{
  "d_model": 192,
  "head_dim": 64,
  "d_mlp": 512,
  "norm": "rmsnorm",
  "rope_fraction": 1.0,
  "qk_norm": false,
  "parallel_block": false,
  "init": "trunc",
  "optimizer": "muon_hyperball",
  "beta1": 0.95,
  "schedule": "wsd",
  "steps": 5617
}
MLP neurons of a small language model. Each row is named by its layer, matrix (gate and up: input weights) and neuron, and shows model dimensions 48-175. Each number is 128 + 24 x the weight over its row's rms, rounded and kept within 0 to 255. Numbers have three digits each. A neuron's up and down rows have the sign that makes its largest values positive.
Before each neuron's rows, "fires after" lists the tokens most often just before its 100 highest values on Wikipedia text that the model never trained on. A number after a token or word is its count.

fires after: " | " 21, "," 20, "| " 12, "." 11, "^{" 5
L6.gate239:131108151101146135169150134151099094114183160118141171112130136178116182111120142116167108119172135098124093127093094130137130093120113138141163131159141125126123139158172126098142146135149112147125098169128153137148163113142141116132171181187110122141138177111145153165083098100146137114129091108162132099151085127110113133115127126151138130110151159150093097134122135115132107077150
L6.up239:108124127176129172161159154150140152174147158136140128115143113160117127153149115102072102099123099126124095100113068114141146159114099114096108172142123131106144106094172144095131094130119104127134091164122156122096161139143133120115148080143127122162127142087102131151132093174148128148116152142073124138119101111091139139145104178103110150116164184116130087122112129149119085131119

fires after: " | " 35, " " 15, "–" 11
L5.gate112:104103101116128119082121111155183116154123152148132133123157138116144121168117151161129146098141135149110131118123108088104160130139169088168137148147094148090171147092107139100118107179159153144102111123134121112140102153141139125122153142133135137062132140142116142180187137144175117116108120128118136118138092109117116150113117113111160157146105138124066110100154166139088085129107
L5.up112:099105127112158118111142102119152143131157146115110120104143148115154121166130115177113166100114134124126114112095099108074164114164152123161137144147120155106144163091131129105125122184182153132135087146148125132121099148133136118153136161145124124094148145136134097178186163126167143128138121092111115106129081108111116130120121123130175154130113138136068150112129182110119092158113

fires after: "\n\n" 61, "\n" 4
L9.gate419:132119109140108136145129187130183126104118102135140081127118108155116106080147100097085117145098158124117142154173134144149119120098130142161131113151135145166096142180146113140142181086117101173079112122114074127128107086046104104113110157140132126102113157162130134146168114128112151140134112158145146100138148126109145105129135124126135138099100157106140098111127095189114139097143
L9.up419:142176132171144125087129159092139148135161143120173121142134129109147109147151175121112096145107112147083122120136099110124114093152114148159152115115163159138170086126117127149104111145169120152155129168113099141126087165132105134107111101128125133106122130129119115154153114121160173130161144110118146165133173162136146115076096094130129147071126134149172151128153156141133122083134

fires after: "\n\n" 93
L8.gate89:129120145116130131140160143113152136109119089126144129127075141124191176095125155139126172121130139156141141141090119142156128117103117157108173076122133114103115140106108118175144147098178135158098140146136151148110116110142115138109126129120163121138108116091093097059131101125139155149122109155107086142128119127090129132103168171169156106086148130129118091166125164109095118100172
L8.up89:156145120098142118129159156099129115089140101128111152092104130128135177119130147135151137185128141113142105119141126127118120117135143183144133101166132075123108100130155068145100117153093178118139115163100139127099105111167128153111166146133135089143106130115073099108141097078105139112165133116160117148110113163102169154086129177111168150121175126165111119124126120144130107133153

fires after: "==" 19, "===" 16, " ==" 15, "." 11, " ===" 8
L5.gate508:121135131114142137148104148173124114165142149102124142102116132085147103100160128119120121168113115113071137112136129102122158117123127140088128072164149129166092166125120138104180147174121161130094111099132104144090133101118126125155102143142090123135052142147136113117136122148120141113126082124126108133120151152119127118074154158134146115142137152141084076147130121113151145161129
L5.up508:110124112150132125147132132120111166132147123143131130102112128133122152101164101112146128131120212069118082117136144118151134119144179151142155129121146105103129136151145177148115119105151131115156166120085090162148155151112144126137131125119148128164114126122127130163116120124165112085118185147159102114163127120107138114082126100079175119148114145112158157159106112141140080097131

fires after: "." 50, "′" 4
L12.gate250:166142127131103128173156121110121133108111125114143124129106129169106129127104181098150136157107092127156135110132106161135159148084121095092129132110134070140139133125170092138098181144109105118067099160149121078094072164133133114127105103113159106108097148125093134168141130132142135093150148130169082100119160122099120146136140163142109117137113136122122131120129107176109118128136
L12.up250:141129128132076093139146137111130135135133125131105139138117138144098137136095097080124075114168150119145118163103081137148088150103090115109106117118153092110134118124156120102158148134088119117122169150119145139048105120149177121132122116128142190157117135107103109106102136126126135115147170132125111157142110161137102061130106178120139128161097121119098141120091167119123153148157

fires after: "\n" 35, "\n\n" 17, " qu" 8, "." 7
L17.gate466:122086119138097132119127116117132090128149125116113154099079152082147150101136118171091141161093150121138153146097129144122141124151131126120144107096120140143131138140120101096142115133139124146132138146143165117143115124119127121167077120152132111093154178125121095098124098151140175117139120133079128184090108111149121079173127105159118100134145139147137104133113138168056099166127
L17.up466:184098126158142153141130161171103141128130129129105128105089119113131084136101163135105152178114139140123120120085180136131127129182127100102155135138117151131123139137138112104127168143157162140145138095136144128151128130082144165141126075138101105111140129093125073094148116143101122092131098126114100153096094107132182138176134117108132094119115129116141098150154110143112120127116

fires after: "2" 26, "." 14, "1" 10, " " 5, "–" 4, "," 4
L6.gate379:148128119098137096154128170168170137145159097115174148131147119179108117084164139132134123137130115124097141075121100141165173113125158180141119140107131151128180107148153110127155122171122091139150145155175131107123169099095113113144125144137168121116132168150119130157151070127119137147134109094126123112123175126150141153166124123127126116132115098154129139125136151147160082063138
L6.up379:138127091068153155133154180147123125160134134113161172120172136168103151095171148114145123097144131099127123098137123104145100118124082131124106126130158132147176108108122150096157107133088153116170137167162151161108123084102171106096147120156114106096162130140072127162103113134131135133110102081168101136108130110119118129154125114122118148123132087128151149142098164131107111109103

fires after: "." 43, " |" 17, "s." 4
L11.gate9:106165129149145167155098124134131165146162126086179125145109160154159133125132135122101165110096127159136129139159132132131137138105111115136181142170118097159097168103144111139151142129124137151157117134169093154153144120113162141084115135143148096137113132077109042130129169160132161087144106120145125124112079101112096128114170120149164114167117140139157122141128156172088125142128
L11.up9:116122113144139150145122106184125162167111186129161120153123124160152124077096127129101155070112113141132129129106155091127145137115154134129150113113124127145122116108135131152176117132121100127091132135146105137163142114089155101116071176145115141102141128100136090125136129132106135105138118111132099127103097137111152139100177140143135096168112125165119149150172141142124092156121

fires after: "\n" 91, "\n\n" 9
L5.gate360:102133123152146138136096129162143081104170106145147181082094149130145104138143098135111103132136111160082134100119130130116196097157125122142090116133173129124134141139072091134133134120139114102105145140119151117151131130156112133129157134097174152111138117132134132204141159149109140103157117141117110128094144111100153149121174134126093136137136125126124066111125143124145136126121
L5.up360:169101158096119109113156129112143120127151146131144095153110148134145131100147106148111103090087114127112078123127116140141120111124156144116118105146147104130174148100101065163110108119115111149123106149138115099151134140159118072134144126121145120125127128140092139127155170175114144104148147146106119101143090148086159117116144124148076117111167115119078117104129129120174151085159

fires after: "1" 42, "–" 37, "2" 8
L6.gate417:102091137103101153120137098128126183130116074127104138130123116105120084145143104166140133098111133142162103123117119106117119107184117134138117108143138088124165159121128122114133083157155090107131116168117130123126138135144109169153085135124105127097087129163153136186136136153183142140111141116107163134107113122129116066124143122118110101109146105146147138170111158091111132149094
L6.up417:125118148112122168118116086144117147128109109122105151124113144124104097175122087157143152099099124122186138139121122097104124132202148170130119103114138150083143164118093109123121078173158102083126133134126120109139131128151094108120109127137114159102140129148191143165144102168164164130144153131124167103114103119131115089086123135097140130149113130118161176125124164136108096150164

fires after: "2" 79, "1" 12
L6.gate221:115093115119123124135154080181172100121121143157139129154108140105103111129154111098129161104116154164115135092124140146119167151155144135106117108129148108140101153123118103145123107139139099141128142145135109111155124130087100163154092158114097123083133136151168125150123094164148142144080106144120145127093125148090096151069142104117116135121161116109104117118117142101091133192150
L6.up221:119114134110127135119121106145168096133112124113136123165114158091104140119132129141107111104101160135105119086133144099116149153181137103141093093110114127122135124151124084130138093163127097145119165142139086101124089184093117178163105120107085162122104131128146145166137115166164148146120120128129164105121110159135087112106126117101141185150158106074139108139136144125103116163130

fires after: "1" 48, "2" 18, "8" 4
L17.gate331:115122165167129130101101127129102140154160143127141095169115113108145117148110114158128146147093104146117122151135131138151135103129135135144128098105078071127093116159118086139130164168134107131135122138145128083079091143108180117094085153105121103086147125110098144154148121091067128105147107167176137114107110147122103101136142087120129149137136127150123123124145098133129136130129
L17.up331:126139166133148160101091113100149163144137122106099157158129095158148166123123173156111119123120126195144132165131143125170110102115123106126158117123149058066126123152118118153131149176120109135138099151130088085072105122115170125109117124137139117084129138123137103137109130126099153135142105126148140107146143139158106135106140107144129088146117113114113130129110152102113122110094

fires after: "." 59
L5.gate38:112109097162155114204115089141138167144112124133102146139111119145151138130137104114113111100130113099116131156135119121122115138149155126117195136121099124192121100157134143102130148135106161097153103137121111108154171115087131138143074126105139106106100129153164090101106121142126117123160148164123105164128092131120133150159132118122130091142096135122146068122076159134118148106169
L5.up38:142138124105134171137103117136108185138110123133117126124106108157177118070143149132169113172103120155094112127129111179113153139145092157123149112124124104144111142131122179121149139116158147115185151121145102140143129121125148118112150128155105082163131114135079123137155085144123097104088144100116098090123100109117119134092131131116106151153117101124153136167114076145151141116134

fires after: "." 74, " g" 5
L8.gate143:150107144141174107122115161134167097134156110127117180148099090137091143127162118085152143147152099122124122109087087141111114144081126101071095110154141126138153144117124115134126178115116099144123126135139139080126117106141110100124108133128140118180146161134118124122125149121109108138167115110108094082113072135119137074118129148142086191176117119143136177104122139157123135133118
L8.up143:142109150190136112114122163148161079108138122110138119135149125154091135143130134133137129166156107103080103156129115127160152146124147133131098102139128129093140135145164110145153157072112102132124137152138111102105159122111141083132105141095156119088125147146149134122127108058128096121148100127137093054116083148134105109140122118080153153189120127137064145143148108101083141121146

fires after: "\n\n" 91, "\n" 5
L12.gate258:086138158119094149112135102145148115136157109174163122134079090121118161127205141126116103102170117154108133139076156100142132096141089112135116099143113137159119122092138120126117121111124114195141148115121110170114133089138132098140159144135163157123137108153115125112140110133121134161139127085095141137115097107127133143120102167119125174120156200154130093114134144110121072119099
L12.up258:154109141106127113113135139123150163142074155171154133137137136109131171129142094143124130131103122098110127152119106122149157142116136130125132131128149124112131083106143163134152160114168137152117105124118114118155131154130135083101107128145130145094114114108118098114153145117114131163104093188083112152161114107138099096148161128120070126106152188114137143193125191156104078140101

fires after: "." 47, " | " 15, " | +" 4
L9.gate195:064088125128163163145097146141075111124153152126115170151075158135136155156112160129145112125115109113112095151147067132179181155134136114083088095133123125170171123116136096103126145109150136135140113130127114079094103133159118149112096133091155132106124154091117165112143103134165091115157160085156086133137140149085109095135157144126115153147138135159099112123133152136149123135110
L9.up195:116142094143155091154122131125103142129114144128115119164135118131150108123168148122156160147134031162121155098124161120165163138115119126128137094126139114110147114126097112099180090117112125117175131110101141096046132091078155139113144118144125144154114094083123148107184101113133120133125167093131107128155144144128126101108140082091103148152119115113112132136129119103103150137122

fires after: "\n\n" 61, " pre" 12, "xt" 5
L11.gate407:121128126103121125122115145130129136143183138157174143126164115137122165099122155119122137125152143107128112091091101127177141139142150163114082114137143139165119132137099109117135153152131125177111137132135107106161168089110130087119127112117152108111127152068114108127149054121122126087091193157103111149114130115086128162108152160129156124128119157139112149123124140138129049102135
L11.up407:163126112146130170145121128053126107136130143132117123151129188143126130095131134109126138139110151108155116097107109127131116077152128154102102091154169112124155122115117122121091151149132094137148094129160094122090118078143131117131115150111105099091171126135100117166115109139135128123104152147078135139146131138113128149119120144145107120055134139137117147118166129157135077098089

fires after: "." 34, "==" 13, " ==" 8, " career==" 6, "===" 4, " B" 4
L11.gate408:114107144140144139154116109133110152129086102108106104111104102131177126128146149131125147135089148131112099085111083169102115099123133122083129145133104128146121168108160158107103107114109144166134141164123137097166162136162128112130104147115143141123099157102102100147073117155151094102137150110114105103162100118117115104137165130165125177126150132058146137144084142132142182123141
L11.up408:138104126136152152170134125143121136111160113129137142154129099168181151107144120123131163113148135106091157117154150145116104124116159145083124138100169089159152154141114110117087104131075107139155155163152158130171104137154103104140131130157071126155150137120098152132140103158123136131147133131133097119108123155154144125142125133146133131097132103135169157108099108104097155151174

fires after: "2" 76, " St" 4
L7.gate204:166120153151114122140160123132127104096170100123110148151134158156125142079132130111142180138093100144142186112082134112138166117096123130120139134111124085096102088124127114144122147114132080130111186112139150113119098132101116123154140134150122129125156143124166118144155115137150171136114139104177105145133110127096143116096155109142094121113158120104113116124185101119109102143131
L7.up204:200143132153153130149149159131088124132131164118086140157165157149178152150127156127123182104104141147132173122139161134158165142128120106089177116133144129139121075138087108109130117130133128193147122145160129127098136119131140129149152145152113112130141157120117136098155143103146164163094121113173117106103138099136127132126130113118102143150142100117124132114142146133112123128080

fires after: " | " 17, " " 14, "1" 11, "." 11
L4.gate127:097110093171117137111164112159144175132148096132118100142106168107132161126142101116133137097103136144108133174106092149122094101092164097155126139123167126114168129134128154129147105091127142132121168132183141121134170109124135103132118174136123161088169136135142099118173174114169110088121167122120108141103131140088135114152128148081151098121111120152115107159134133107143136085186
L4.up127:161163129097166109161118127130115107176114170114144132110117093154105158134140110106141149130120104108122107088144109127137125112146108140124168145144123142121146155094130132126174117127121182120135102075178129158106108127123139140166140103115164082158122132089139104103111152167136148110112117070117147101139132125139119138114147119145113139140136098127132126102159120148091069131128